Weights of a small GPT-style language model, trained from scratch on English Wikipedia.
Architecture: rotary positions, untied embeddings.
MLP neurons of a small language model. Each row is named by its layer, matrix (gate and up: input weights) and neuron, and shows model dimensions 32-159. Each number is 500 + 40 x the weight over its row's rms, rounded and kept within 0 to 999. Numbers have three digits each. A neuron's up and down rows have the sign that makes its largest values positive.
After each neuron's rows, "fires in" lists the words (lower case) most often at its 100 highest values on Wikipedia text that the model never trained on.

L4.gate490:430511472480500530473431546498542454491504507566534422554482442515445511480464493467436452446463478547507507528492511458489463453455499551535472424560526544478557554553432470489478514511419479525595523501451555528519438528494517528506505507561526514506429550499435487501539394448494459442487484518543432478497485534525518464474482521481501460516521540476516415507431475473455461527557
L4.up490:473535476492544496479478508520541514464474481497499407530483454460516505421473496418412479476438487506505474491501572544445514512439439461494528534502454482480557512489488492541466522423529451557504469522472496541522620579497470503574545508548466501493516535468488463512494442554538514457427506470523475535494481494526513468446485527411502460510513511422486465434466461420506548455481
fires in: "united", "university", "effect"

L5.gate397:542526551468538494494507446468455493519458500504541511465414453489531453612480494542424503519479607452512501505461493505474472483522508467532462491492513461523513472415484468439512422547503496503513518422510427458515547466541557448529444501559487492513510472540510528485401446495493518474533492595465499492494539493539498484466545467446560504432525552530439492574575438543482489480526
L5.up397:565531484450520512517506545496463515481453504469495481428531524499495459478471458561460556508520523497510499476467569552537455528477454496438523460420515522537519525522458526511571487522496487523516512414488496441539532506490484518466417479534514461472444488472645526442515522543494502411491398498472495549547490504515534583456464542494543510561546517440425529481510469535446483501476
fires in: "not", "gotha", "took", "much", "t"

L3.gate492:490444486486469556506571567493486550561557482588511574530525453487484547500430529514513525529558487584640504531519518497445534495479478468519435488507497447507433525494492417468481502509427533501527466479404448510530485505553513498467510519556468585535451492512486485528452518425500525498497517521580507479480449557493485504476431459481480487432531558505464463495483545515483537513489
L3.up492:480475459510471479597548514523532521464497493404498537533469525517469485552499448506470553481572466473520540549518517459494535493515551438544564499516535435514473581503533517567448473456509480544532501499467483539560497514473496455472479492482476547548496497407463526474550616425579499525441485520545472528543477572568521488512512501517532502566508479490465507492549542489489570515543
fires in: "this", "until", "william", "thomas"

L2.gate118:554528521510489525464406505420520512532513516580514523473569554498425500439502480484526539507659482466482500494443499532512465551496503540478518495562503541538481570499489492494477485523491465558445475451463552509487535461431498540486462476516576482525498555516533490525510494525515553526565605483546524483445406488511466523445508520441592535475502431500543423504467449450463507527429
L2.up118:536495510521462485535498540494483517449509477568508480555521465539528502486506543490410506469474454500538435548468426489429516529454499532563529426498516493409548508532489479542445485503500500525561562503504433543489502485479568537476479480517564467517487432544431517537469549524491497551511469622464480476532594493556499487484469543446430507522508506580421494503465451583512431535504
fires in: "was", "were"

L5.gate145:512476516507477491506429540488509541513497508507550496507516554430515490456488491458501534522550503558515582490474528472514589510443505512451493542466485492449462478481469551443514572506562489493431444506473429551510408428480486489446531605518527432513472482419498449513569487505530513521508545545498508499514471504512461490470556451485559488523474512474540455476549546540510508502507
L5.up145:477545434534550503391492556532489423527524472530540479500491532552495477416462449512550529502490542492535482501445464466428575485538538500401536488507405457434546527486523529529471507548458521465518503523471538466452456512479543535541499539529532509497509493484446529520484602462424482458553402516439516487464460508519469449484515490464454423505494457499525544516535505430465434494553
fires in: "of", "between", "non", "towards", "common"

L2.gate459:466482524524490479528426526599510562478509492518502460462585494500511423524584471463594444519484485541608469497495452488490494522437498504565451571547540457454479504500442476436430501475506543505517505525456521491454467518499501495552549504469549493466503478506562473436467537519525493457532511482435469424469511476492503515536456469534465520442479459442448564508523544516512552435527
L2.up459:526470524503523489541430505581493523501457511502483499441563472483495471488514536529543470518477494550566506493485491533497493473522541474481441543549552552393509536528500496410488507536532502472464566426518502443442420477423489472564535505530566494487484510557588524422524536549566451463528493509446473436475469500583584521476469529528499503527497497434521568468522515505578551524538
fires in: "in", "i", "it"

L2.gate169:456426512544494490538545518604489526516487482508475483472475579447544529493549508483507541575431477495504524466561547530504448566469446539464461496519539454506472464487496423510500557519513476446472490452561525466511392539571539476495453511516485507522512514477518515448503516471551545481481553470417502520404450551501465465509502511518545419459481548467518611564510534488410506461524
L2.up169:522522522544515516579559487487476455556622472558501436475489465597510517478492445543449485463520458490544512481537490530520460501526532494535494514523577484488479524464547516512502484531541483541489501547502551551487531591523445475533637536550455505521448500414546480503445540497475544451481466472526496458556501509517498558436534541550536440523527462481562478474609488494485571514496
fires in: "following", "to", "english"

L5.gate176:487496491462487510540482484531512480507496494485445572549537516479492560492481548488474540608461539546556501518422424441481458555519503468483540423480467520468467494495526469464464474456485487477488448457512527509593487518465538531501489494515532494464422498466537527512453548539524509581483527547502469566479446513552472498528459499464545498453534451488586488566401532531519508509470
L5.up176:552572457407492478545458499487510444498464510534408593496530451592404437543465500543604492462422510473439455647451458425527438467495551504559460462447497546506498473531528495447509476536551482563510527521511492532515507534541476517511582454513507488522500490518509490521467518522514550517495420526413509546459514523464586493509551490461501455472509474489491518520515479473527517483458
fires in: "and", "of"

L7.gate508:478508512491577531390568540483532509513474501437513509455502491488499460479625489548532491561495535492500498513420530492498558520453528446490491527457491523461504461543471471466440478560443522480420535442464533494549538455526471474520493524555554579494509558535463523501469524475435476480555536384496493571466475451559486522564524488522561456441523474444490544516527475510523508510490
L7.up508:465525502481541434473489473503526488549481537467524495459452504491483514506434438507415542493498501460529502525495486498463502484500534538579476558429547515502490481495492525506547532527445426563539613506482449509605462525483544520519498510477518529423505462516481472524482556472525512564523480433474533540506562437513506512524538511550533506491505492490507466534499470516544508492444
fires in: "was", "its", "is", "it", "being"

L3.gate149:533477468489463472495523517482555493552444457473504460473511469488391440502498565470459562467537502450456514478476433441535442542456511510516432525483520571451449492486508453520514478461518461578513549501486407457405438511420404511512428495484498443463501485527565502495505469470422475529420458562465479477467542497452493488539517557492544521503509568469497428503450541481491527513510
L3.up149:476513474455548535522482461489480527523536467476492511436466448507522531506473547492566503477516484383540527479513481570458564497455473486525519476416552515475512440610476455520493486499493494553454468492495538508553507494482506491470514470533470493448476488482462405505563478506480513545512583473502535465504497441409522554435512545466509534474525513465486494441503490436447512500491
fires in: "john", "japanese", "japan", "johnson"

L3.gate93:493486513545558556529533517445456514541532449497511523439528479524460543512491472498533503509463477510595465586550525525453515431491544518466547555439457538480445578491546439457485505439455425473555407513502509486486442474509504524569536552547490542476473468483523505457457553586529477478414484488423475477479501466424519528531505551509412456490431567500478546491524483438446538509484
L3.up93:479505524434496504533469575434435450488523496531472467483520520517509430504518511518437490524508511486522482484488483467467550490501536450551489494477482496489571528487493425482440475445459456480565510574519518545491456519428448531480454500475575449526471508487504498477528501478511445542439423509543480471485427429486511453494510481594483579451516522498543515502519507434507558497519
fires in: "which", "of", "than", "richard", "thus"

L4.gate202:575549474525482544514464498541516521545533511523541475440543493474518554453490461485551419510505553441496512494429521466485489422500541525560514458552500540476486436421547387484554551501485445457451446550489530526548503452464515470560520512506544499469479549504486524562486521552490476400434496411517439540485461446549471468426496492570560481449461441437495542474511537552509416482494
L4.up202:523566563467515532487476507496463463490477449527535491436519512568536486501521436502483432502462481459442494553570589478450451484488553538526517438551542454492480557487466486469470487471504571531494452534470531500513505483477526484550490480508448577503457446494416529507505516490544520492477495515462604435550524488481603454570499541482501541534506474435472465485545489514517455468472
fires in: "and"

L5.gate138:444588492495511602533508492518467562444504517531547585475517452564516540480403517574449441526417494544525441546519554475503530471492535491495623517544442486489472490502561541493486472490552507493597476461485468600538462506503458516480475483433493510503463466487476566514569559482489554532483478494524465499512474498574519468540491497516474561543535443472451472488504459502491480475526
L5.up138:508536514531521484518504526546461530519488434480485499507477521543499521528488501521420482526457549521491575450486445490526516514535531468499483526518527405498484473491497479484572475479554440419554447464478425496497484479470519512451516533529414446494569515444496524557548522528470427574485517541512436586511552480519483502575492550484519575452568470452490493494510378512493515520531
fires in: "and", "or", "it"

L4.gate317:443391516520539473527383551531540490510479520533539551481507506495582521486506603489469486491555461438545505535493484418490508488435488527448551525481529486523508559456526470473517442439513472426441463476332483487488457529486564510496520544532567504544510438527460413419466494544512486505483524560495478520448498520452497549473447523488419512524484487427504431563541431518572478510532
L4.up317:498538489519436578490469518551477483462509521495559575549555500471569504418502517477455563452492489488474459507521526535522528446393451542481460444522432515479536477488505532531503519440473470573518442471511455424523473446449539432479532488588533492499513440573549493426525525472428541506534488510526450484498499547479481509495477415498508495535479494511460463563447484482555488523541
fires in: "ii", "these", "germany", "german", "piano", "iii"

L3.gate120:476500527461490514463535518566443565521449498443467491487472506552488422512512486466476507510487524440461487501486569445449500516408546486517463472522474451475474509498528450541497520505515517513443523579428485483464561537462476464517470462507559436425548473509488490471507514504438525530501465488481517455550445449486504489485473465479536534439519621461509470553571561471546416458478
L3.up120:479532549488472532510498538531500453476456504528566498474522491512451417482552427457438478450498455467467484478481533511470584490491577436522500485461524476514500448534477489440492560515470500534486537500539517579506565532445415522543552467533520463490560498524442486459496556561461484440473454527469510431557465432489531546448450532524519556499530544476525488511522534430524501449495
fires in: "john", "just", "history", "johnson", "justice", "each"

L4.gate44:492497521484494518479443545532527476438509538491516510524534483516542550488517517508529541531513535499468417508558509455520457536476504547483432565551462529506473528584479539493573564490517512507502444486488584508483417542551529509463492543466483529486487547501444471589547566472540511476473493449458444459521534612443500623461487586509491499487443460537531510551485506540461471489483
L4.up44:490476554409539507531478457480490487399465497464527522569460515452475497564482548477533523526475461495479527544577479523498479603452502511470532485483508525552434457574456502477506446445457518468476489558482546589567497521527521514500434485536439568526441490590523478459540540521493447536513495509507463554551474511477577530543428500494506445493505567535512501491451425556529471522534
fires in: "film", "since", "born"

L3.gate108:519481454430518477530444558525514542460501523486435525504574414458490441496485569494524545505552552524502519507545463417497476500505484436503497502490421499455459618485476601541569493543484474487498480497373440450546511555554505447529476605446535540450457485509505464565524534524445539486516537538502450490483481486532531498543503501480494509512521469474476497530510525420482478516552
L3.up108:521480504465546480459483479456461568472518484469542477508544445457604533479509500515439538474413516565526415507533559457558476376470477557492430464445537473446445524443493533547509522492531513506489532495458459441561528509439558422474531433554499517542473400495526479485505544476420545497488471514493509531563493501485448485453524510514438491423447578503480462427544463502462529464515
fires in: "ii", "president", "cup", "iii", "chile", "present"

L3.gate29:509566455523507535512477520571504565484459485453499484447443475406505530472515571546446466449598520552510535494517553520473494473505528481573419437474528508472495545431488507468526531546429480537551438490489475472545446500492455517502505564467555440558544550601469499543518522524428458432406493501520460524528477493513543468528474493590464492483455559455512563456475460446478487491448
L3.up29:449580494474597512483409461514566530500411488477414523498525444445469430477511450486471475526545509515478494436486504463513498546469509466499439507446461492450546555451561491436471509530508473482423504526528509570527525575512513493448532562446505496566537504465481517540534551509483579537525473541453467510549507524565555474484489511549481469491455543466505476545496525443525518473515
fires in: "university", "international", "information", "national", "government", "association"

L7.gate211:497500523531457538469560562576514530469484469488478598531515509535519465520476449536522471478486511575433456541514493484514490580430575521549461575515549516484413476478461555597570469539501564495558504443536472545502506508538438478571495500489497472458484493519548562454480396505528447519472540505455502538530462506510444532447463476528488528516526480472496495506529507553467497555509
L7.up211:488559495538517563565533490439496494520493495499574547502483494441535386541559513564496501519486528473481469438540532551523483576534523476434493529509543472530546477594558463507561507438494577529491518562520512543456505532572475450544511491423488529457490420513493568567521493534516492447416503484475480485538527488476427530546511488496471511503473484565479565492498501529517461524466
fires in: "career", "born", "see", "species", "important"

L2.gate389:512509528511475515522543554529529526487482534515503493489526492480598574409517526480468492401489481564510468464542537563460497469480493522550510523577505521430493488477463454580458531501453521572443490435503502484492475454516512475500483554472457481495568474497482526545494474409448484487468569526469482580442449504520466480524562582524515509507434567527521499524496568511482467415498
L2.up389:525587537490464525560537549463486505445511493504505511508493443477580474471533583494491510417552491515502461524518549478429477496488489525519455560538523593478490520517460474558442537471420554528497479466472418457576476426512520500467463547547481515511502532481472510550483476473499507443486492496466430553411413513452436501548500516446512524527477526540508511505540527459531498450465
fires in: "to", "from", "by"

L7.gate329:427521543441458518491480540460526519566504545509486578466472473462478536563490460524457454488496569505503472558450517554498476569519461426478471434474497535502396541511462528491510491492470452438522494445504541595443508518490540511525543480451520512485463488384488581507473462433525477526558524475528465498462532477475552524539441601446549528512520465516487536540552499513478460531450
L7.up329:544512521559517493475487530480524548526406520545446520533381507517480474507500511461501480485540539523480424464584513502503439464525468576501492559544436476443471562513472499499457511483503478515474539461510510423492504487600482557513538511475530545476431538477451592472534459539483497513446513428515419488433567500493438526503468515521491549461461499529468528506501518495454452509468
fires in: "when", "until", "while", "if", "although", "after"

L3.gate389:495574547494507476501412562530485532409553476500441522505485484441492487482571477487504477498547502526412448428458499514490488528441511510505491466493477513498499544544565487515519536459486477505501572511498498511583477481461548523507535483524506509480430617440534433477595557433525500448570545560420473442493385487531500527472512502506511497527522485490494475522412514466572583518468
L3.up389:504428515501561482455559515488498507484543521490485527581489515464549527434478502463499502430557511538442368389530410492469456519519474450504534462497553500489516582556436519500480491530485411486473515501530528454539490519547477497572501444529530499487500455516477466471453498481484495501443416500478521468455471507411512483455505460483494498541388482517465537488474504537586582492472
fires in: "university", "company", "civil", "constitution", "construction", "born"

L2.gate84:471588478468521509499540512455460556456500497559484443439466542502438500507468498560580524490477496510492481508444492567508553474492453505544444537555487499510468474519441467538526474498487586432461422408519499510557502444449515459500548467507578502523490468450491449484531543488560506501564486445480497535446512409520492444625575517554539510470523483484506520449436504522451499504469
L2.up84:499606473497546504518536521507489500454540395544541486396491489510451484538496487549564543546516512538509462506464505561513519486547490480546525476523536501489493537510514527500484484549522481516469403423473519507572448464486529486567506486488528555526511566483508516453533506531574431489582458400505518523481487492552516507546470452542563524518456561520510580416506449466413480519508
fires in: "also", "became", "both", "best"

L4.gate417:461489553526499525569506509508424531529413445544596483469465479471613499455473546507467498478465491461538506470396466528518527454479488459532465494488538472460438501484533498458526437558498473525503512497562508503505488489499480440521586489501492550461407502447448434513536553566497491471491490422524489491464493509520502497544476524453446509492472487428443506449589523446535537557471
L4.up417:469390487481522504533532428474456602562485549466489502534449468525480535482471477524464520548516497562566532449530506531476526455510421448473532547486508498472466506467563542541499436483494541454519489538545528519506521456525553538506456515471522465493530518430500550531526486477557526458538544457482500562444581431537490555440537540561516522436466484443490515523537447534559458515531
fires in: "as", "its", "it", "same"

L7.gate309:495485560498453463557472598510535465528455411487521521505539487468562530558508463567477433547463496463513503480453475487567441463559494498579565439488539531593428513427509488454550487455435510433497482469505504545492488544535437501509490515535487498493489457480496483483514509456507472467448563448508518520501435535521514528589485574499479467522415471460439483522497512526516505438455
L7.up309:419466511485533558514566485518541416456458507457574451497471527472546549484478458559489516472458492477549465522513460491508504574537537495505488408536482427475485476512563547509430555463598468453413475518443435486517476454505559487505483513468471529483487474491459397484497490466585494511454525449471533484492531473525498455476517502486507473453459518481521458450496487488539483504478
fires in: "in", "of", "to", "including", "than", "into"

L2.gate355:452491613524506512486401590461465531428447550486545454505472518545527587515482573488503457516496544440513436542525430515514535465515499551541537511468493583502581515554507462489519505499471489581490466514530503561494465540493475531532453539498531463498555465501485524425499494528553509474514481443541588490461488527498533458548524505466499579530539547487508486462433492567519528470497
L2.up355:498456527529544532530526510471508548462499551555462477586521485483543541489499496463485421408452513499445476504526510504489507543431439516556515489525450539500495508476521468456542382535466480513418502415540516453514500547502545458513505490542572507433555491502471425546491445472499555438500545511438516503470493490552481460434522483507499486488494497481524508553452515482575496550473
fires in: "was", "were", "country"

L3.gate23:511505465513463525483567527479440448569497477549459523507458456530530448437391483521493528510492454469498472479469488538554466504557492482519489477570512477498458509433446510486486568415467511549536501496478413536532546489447444550534488392439552479526485502468508511483505467646519452485492488492490556515465462517431489461457527517553478494539512433496553474484536426472530487481507
L3.up23:475470538505494453481570481580541496493457531493494500520475411489572514531508476540489476455479491482527504568493455462517543530480451537488540442487496491500540450482440572497521466501449560540451450490472497510465482591458424470478527454427494528417602476506519502496451475570535450506453471558479494540529448497510565527527536462501471551524493473538542554520535564456488445476475
fires in: "children", "group", "order", "reported", "santa", "santos"

L5.gate122:541533610522495542502546536446542462430478539488496514550523487487547498515492548512533512549574489486447519534483536556464505453509548466431479439561494501513434535496459438492484553442490540501527469442538495566503552507488418472460472430446450437439467463494530486503505451542562470521391469505481526541571498518529471493408539453518460497468473464453489450431501530556540471494519
L5.up122:507481518468511497511580501471488576420519561482456470552520494491550493458464485469517501549461491502508523511449485577511522504509486489460456498497467425500530528521576447517452513525543565509413532485496507489541481511438503389499478424448525531439482512387481469507456546463468486520555491501548531531513483546514532454508522547528533530533561467464505522451487487584511453528447
fires in: "children", "building", "gold", "rochdale", "order"

L5.gate236:508512498543457512414435485495522546423451417483543436502562508479510514479517480516472430456441455515529449539522529405509490579499491443487555523503483460477572552446480467545417548592479484481555465468440493458460472534481450526499462493558498479500524469449500461538472493515428494543479486488500527543543600508434469501473555537524467439482417489436527434444507495533503489519514
L5.up236:542496508533554526514515514453443526512446474503524479480466527591495455500543516552447508596541541489499450503468453512518469498526523496541485443473497418525541502419530517493562442530475534575550455526501511559483492489536443550457595580484491553574497489453495499514506524366482507532460505526494428506459543523452486522511413482514465537481419501469511498552495519552482434473505
fires in: "of", "history", "life", "memorial"

L7.gate119:560492439466535449516501537527502454455502475516491561512520489472498508458437487492576500584567543544447556464566464553466483495508464585478529556513438527522526485622453502499553421518568441497496485441544443514582454467499452531442514447520457474537511554523533545506547504462517529461507539511477508472497580482504519506498491455602546455473483510546538459476406499491525487458439
L7.up119:509442480578483571460509581490496480501453451549446502529462496527569509529523504504430470521413551472458556432530512471513495518513484534538533512541531517464463498528481447487530473464576548511546502449546487510527498515487528563453459533575538504437509536565484453613475530523536502455455553490442514530492599470475492470473442443476521508533537423484484546527532455526490512457508
fires in: "the", "league", "early", "was", "won", "a"

L2.gate230:448506530525534584537516491483491536487509437556489442537466453508528485566492500566521502539482481441500550431518608512509511491492495546495475493546430544459522507529501510527477512496518484417489423470499566500524455539486537473444519454488527479438466526537498495551562599501525543477636448538457534527515555481538563549495508491438468492553533492528595453533599473527533533507467
L2.up230:466534586576558526442498428435503446455452535512527520530493411439508500463469522478552471516476501516446534451384534477471528566537430526461525516537425523458504517607454494527458453503460484428485529536520553472448519506495462536468394480514462502515471562501475501534529513460550473609531497496511466476525528488496512574439506499466491485570530544565526507481593530503542506491518
fires in: "born", "black", "back", "background", "brother"

L5.gate72:531535586490460529471445488528475452479415490455537560484481430497471458535481415528510527481518460545466440470469535543539517466515508436468571452553500411505525559445521442471559523420495479468508518535522470478538490513577438477567550499499458442482469533483491518506514461404514493479506462499496474539443499508448534490515460516496489538511412508585417500534494492571542592505530
L5.up72:551532515465524481559555465539516477543501484446423500561506514438535461455510539510488415485493488499482501472528522590510509514531565514484544536479549528427517453483490455492547454500495400490452494492545526485474532477419467564423545462496539505513514507454538514527510507524500496536503464544496543557524565515525521612484510500546502477464457501453419463470476523524507448595532
fires in: "university", "united", "information", "informed"

L3.gate451:461444530466452508567481456485426454487486505537511672483517534511447494505553534515518506492531536459534504524518501460422444541538489483527492516498487517489520501517495525545523514485479492553551524514589469554534477500566504508574414440530540496521526479517556511464490509503537526537522469524501542511429474507563476489487471515548459578388566551483463531559504564512510499445573
L3.up451:510398471581490500540528437483517519448482502544456521468569558504508511484499507448577546553536490537460518480441527483527503481534547493530464459518479506516484462489532565537455460550525475461467475484480472543535428504450506500494509601523475527429467503463561516440458446451533420465511567502460561450441516410514619498535499528535486465480512527536461560519464549439515450462509
fires in: "this", "her", "entered", "year", "in", "paris"

L4.gate346:427457498492506583441495487461481526547511506454530481539565486499524432530536528464489514540517563409593492477518514507401448541445496458522541512479449516458538513546488497518457462490522514520518511529495579480504524540470529511516411515480542466499479448504545483546504424455541453514527513548476483473477503517509470435527536467486481498478490545505545497580532597542493475445473
L4.up346:438514487495568534470520507514494521593503493459494573570498494513532511495529528540489536471475454477531539489480508578465458443516504433504539469477512506562538420476567527465581437523545509529481573534527541442462461592461484490522518465484493498524509439493561540421452522489453499479508494543475556431450474571538537524503565577441556416534508463502482563461426495533424546502501
fires in: "known", "n", "such", "much", "kg", "well"

L5.gate186:482502478479527468575503477488522428504460458502535447411493586479491533475561484565509417449551549499577496523416456460537431498436456484427515545558525480521518502459523510520516471493508447457451436498507470520501550497454526530519484552479462510500432439481477559570481468468532573555468495518513482504390395504458551520399458437491509560532494463487480508576536480508529507573498
L5.up186:513428474499564496505493518519489522509453423491575516571481607478529451537478477491517419511548507528564592538458514362528525451503486516475478552500509488476437533457444558489481479457514462489502441500452491495433496528455521538494512540479572513508460439510442540533474451507446507475444471542513486450517531560439489544526442526513477494479511470516476588447527442530477484508501
fires in: "if", "some", "under", "while", "towards", "stop"

L4.gate155:468474534503479466503491467534464479489473552542580558505519527437425474569451516472500498506391496515580522514568500453522522469573522530487469486502426500520515540524528536426493494497538528458515452444530485527588494484483465535513440510538503444467512456501456563508562599507589547408524512501494525528501487520559489480496550508567564451564488492404488533484521521461436479490508
L4.up155:481425549497545496517504487530508474469450533516522481528465493494457517493461533433434543494494509539419547507467582527529526466498527481518434460524467509524434531467481509460522536502508449428481511530472497526494540520449490452538459507493570550572529419561462602498523534538520513505496454519418527499502452487524455559473458406587474466525483463450488532530532501454513544456513
fires in: "between", "through", "towards", "received", "released", "with"

L2.gate369:570559522506492499574383476584487420449419490505488481495441485492492532487485523560498475444543489482525422512474534479451521499496581477446480473572538499572518493455540456464492510476475484447458426469553469430500460542479462482461522522512495528457461434527516436488486527480521427542467498501475412388480508532519462492455518497471555472590482492469532507501436553507510519456462
L2.up369:466472463458481441482433491484522523440509511505436440486499493495520548443494501491534533543530540540466515474517536528496505504514474498490485542513522479480529498523479488531533616463479527476529529572528547473474524546493464501546537482540390501504452537379536429519462510432505459523417490521554443493488482497511445529516509604506546547487494432533438457509573507436396532499492
fires in: "to", "took"

L4.gate131:478541497482564455476497534564545534532538473519437473460427569524542481543505488448485437515481445543456445549438386547507532491459450528429545484514520504449493546483494464481521464474532480464462458432538589479460401474569525468544559489448543566473537466491503465558459503439545541383471498464485410521463474455522467502530478519474419448465444475450477487567479529445481459442469
L4.up131:499491550468578514500513524502486598483520460516481403523423580445534574543523574492505443500558466488505448471510434513606498416468479500475478487455520484417465513434503412513473535515488473467443480483513548504523500509580555391470522470514519484499517474539502467520482542530516470480480469484529489600512509503567479473493508445541491498489494504450526516504536533510512490482510
fires in: "as", "called", "company", "time", "renamed", "for"

L5.gate214:443528482501520534462524552569525448553398482369518523553466508496525361508476550505521497526476494514452513431448482510475481538514472428512421566566444440505421551478598527534525513484474514457524461497460443496471472455492513479488470464519488450467513558486403475542478530445523479551456463457527548551533462445506521435525492498409557509527515520505529514516439526486581472495472
L5.up214:510519480438505458519517569526516524481482553474530526512515593470492554499490573438475518464487495513472559506549478486469485536516469521564504447541549487535442529467459519466510543435485471504496482467452381438591523439528539543457489495437514489529459458564463543461498510526472378479491584444562538400438488478448554479454511514483520535571468434491496477537536487462472503580506
fires in: "league", "us", "liberal", "usa", "isbn", "s"

L3.gate339:521511494509501508457479502468584562432538450532446415492527455495507525516547462553511499497587571458512470503519456566456450418537529475536504504480591524484413492602518490467503550458494498553499513501450501454480415464440462513534474472533529548472487508458554500523505482497533463531502524529498524444527522534524603467522501521502462534526486458436525495533502519496524516511433
L3.up339:464423533513506532563500519481524534482544520500474463523438559537441490494516464508492469497552438441510504482642501499506486481571492486420588523525545504486452502515575521449571474538419501558495536526419453498480515487512458473511488537506452525571519499478478458514492501444470454489561455517567452459468551457491545442481513406517499536492445548523509563496500410524509501438542
fires in: "won", "water", "win", "winning", "winner", "watch"

L7.gate164:520519473496475509534473501450482470480465401534461472476521462514492429504481550526504489488577526471517435545485483446504489445508509551437411535537529514482418429485522487438474489470561497481558479467383481503524460550526542483427570546489530481549511456449554493482508531522463468592573496491445522463558531531482515561473485447555519490504572464441447523612449521480536524554510
L7.up164:503516433528546541516449494456482510550488499541474458501520478535469424503504567462521556496478451463421515528534461498504561486504464418465467576503607548495448460457512469513447536442501470519547502481496441504483570511487510479453480509457457492458529540442472490484497526441429498465529451549543459471509493522478528485492501478593491478471519565425539456583593460454487534490548
fires in: "that", "which"

L5.gate33:492510511476563508551374459525513569556526496531531448576420422409494495498467467461560474457463505531534461482494463563516416460515432507548516513569539498528471488490485540481484518528473487489511551457509428527519468583606540477483467480518550553531500446460508508595518543514495535555474505463528525532490461501505543493482460511448507498536542506496425495540471547584477507553495
L5.up33:528458497518454528520521471490495494577512498460493428542465515546457497488422448510561492433460467499472495498611489487521516516478469486449557564529472506533480498564462542455501479597518558507499473484521557542448510443565467545484423487455482428459494478501456470584464484507558502468507507459532531534539502470459463555506454504509618496560423556515552427506481505513465435535507
fires in: "season", "after", "synonyms", "soon", "appearances", "failed"

L2.gate100:502534501501505491492498488508551512500560452517463493478515453472466559508458538527579493501514481436490496491538478606460512531531491477435520528485590508420503493535535497467450468497450468427486472491572503448483526517431451484513540464481508458489471523508519514426525513466637459437504535503558502520549506459487483527531537494468525557489480464460496562517570533515352580533493
L2.up100:472537489552514496604550539482529514570479436535475549481508471501455542496492506507461482522554498434488507473576498540486498478512514412526528480500506441480511469576525509476507466479512494451460557512498529411542521505476497448561515487440556479496498472488497591502547491502617485452581535497477506530552554505549491537462507468511514559475536434540523512486517453535443534539452
fires in: "was", "became"

L2.gate274:506527479478517504496513497426551574491488480476466475501491463446529490416522546440558598402500445583496472557467534529456496549455543533538467545440440468506514485434468463534490519496501533552525536524443529512426460480526527440484530498495444487517465461503477492521534498486477512495482502503514480502460530462509481492495500557479503513490459458492500465465508412465481519433510
L2.up274:542483499523528528499521444508592588511532454479515472550523400476527487401490540451538604482480491599509527545440516519464475517508526570473444526453422529491529464460480447544466439489520470531543513528491540519438530495520526476484485509506406475518490505478449487513563459500458492523495526543508474460460482423467454529459521564520487516478478469518507498442492424486485474428542
fires in: "to", "england", "football", "footballer", "york"

L3.gate258:418620571527506486431523453496499525498519508552512513486530427416485449417502518514520463521488518472478453535483484530474560487450522535507460538532481507494478533514509463421532563424520450443542515483471523467510489452564490435541535510547572426538504496518535503453554463484486474417564470517475479476477555433614459569528490536522509502480500460497483415492534517415503501535520
L3.up258:502506481574468486518496504497463535535573512539491569500494496507434546467509485467477507602534533539476452513510533554557501505580443480422509484439519450489438559565480438422578551493526499487507466428478543434473564516438480548506518481436577515466490493518516504482516485550524478505429563440531464513512524563520574502455493585537505442449474520454520487496520436502504520496466
fires in: "there", "three", "previous", "pre", "therefore", "premiership"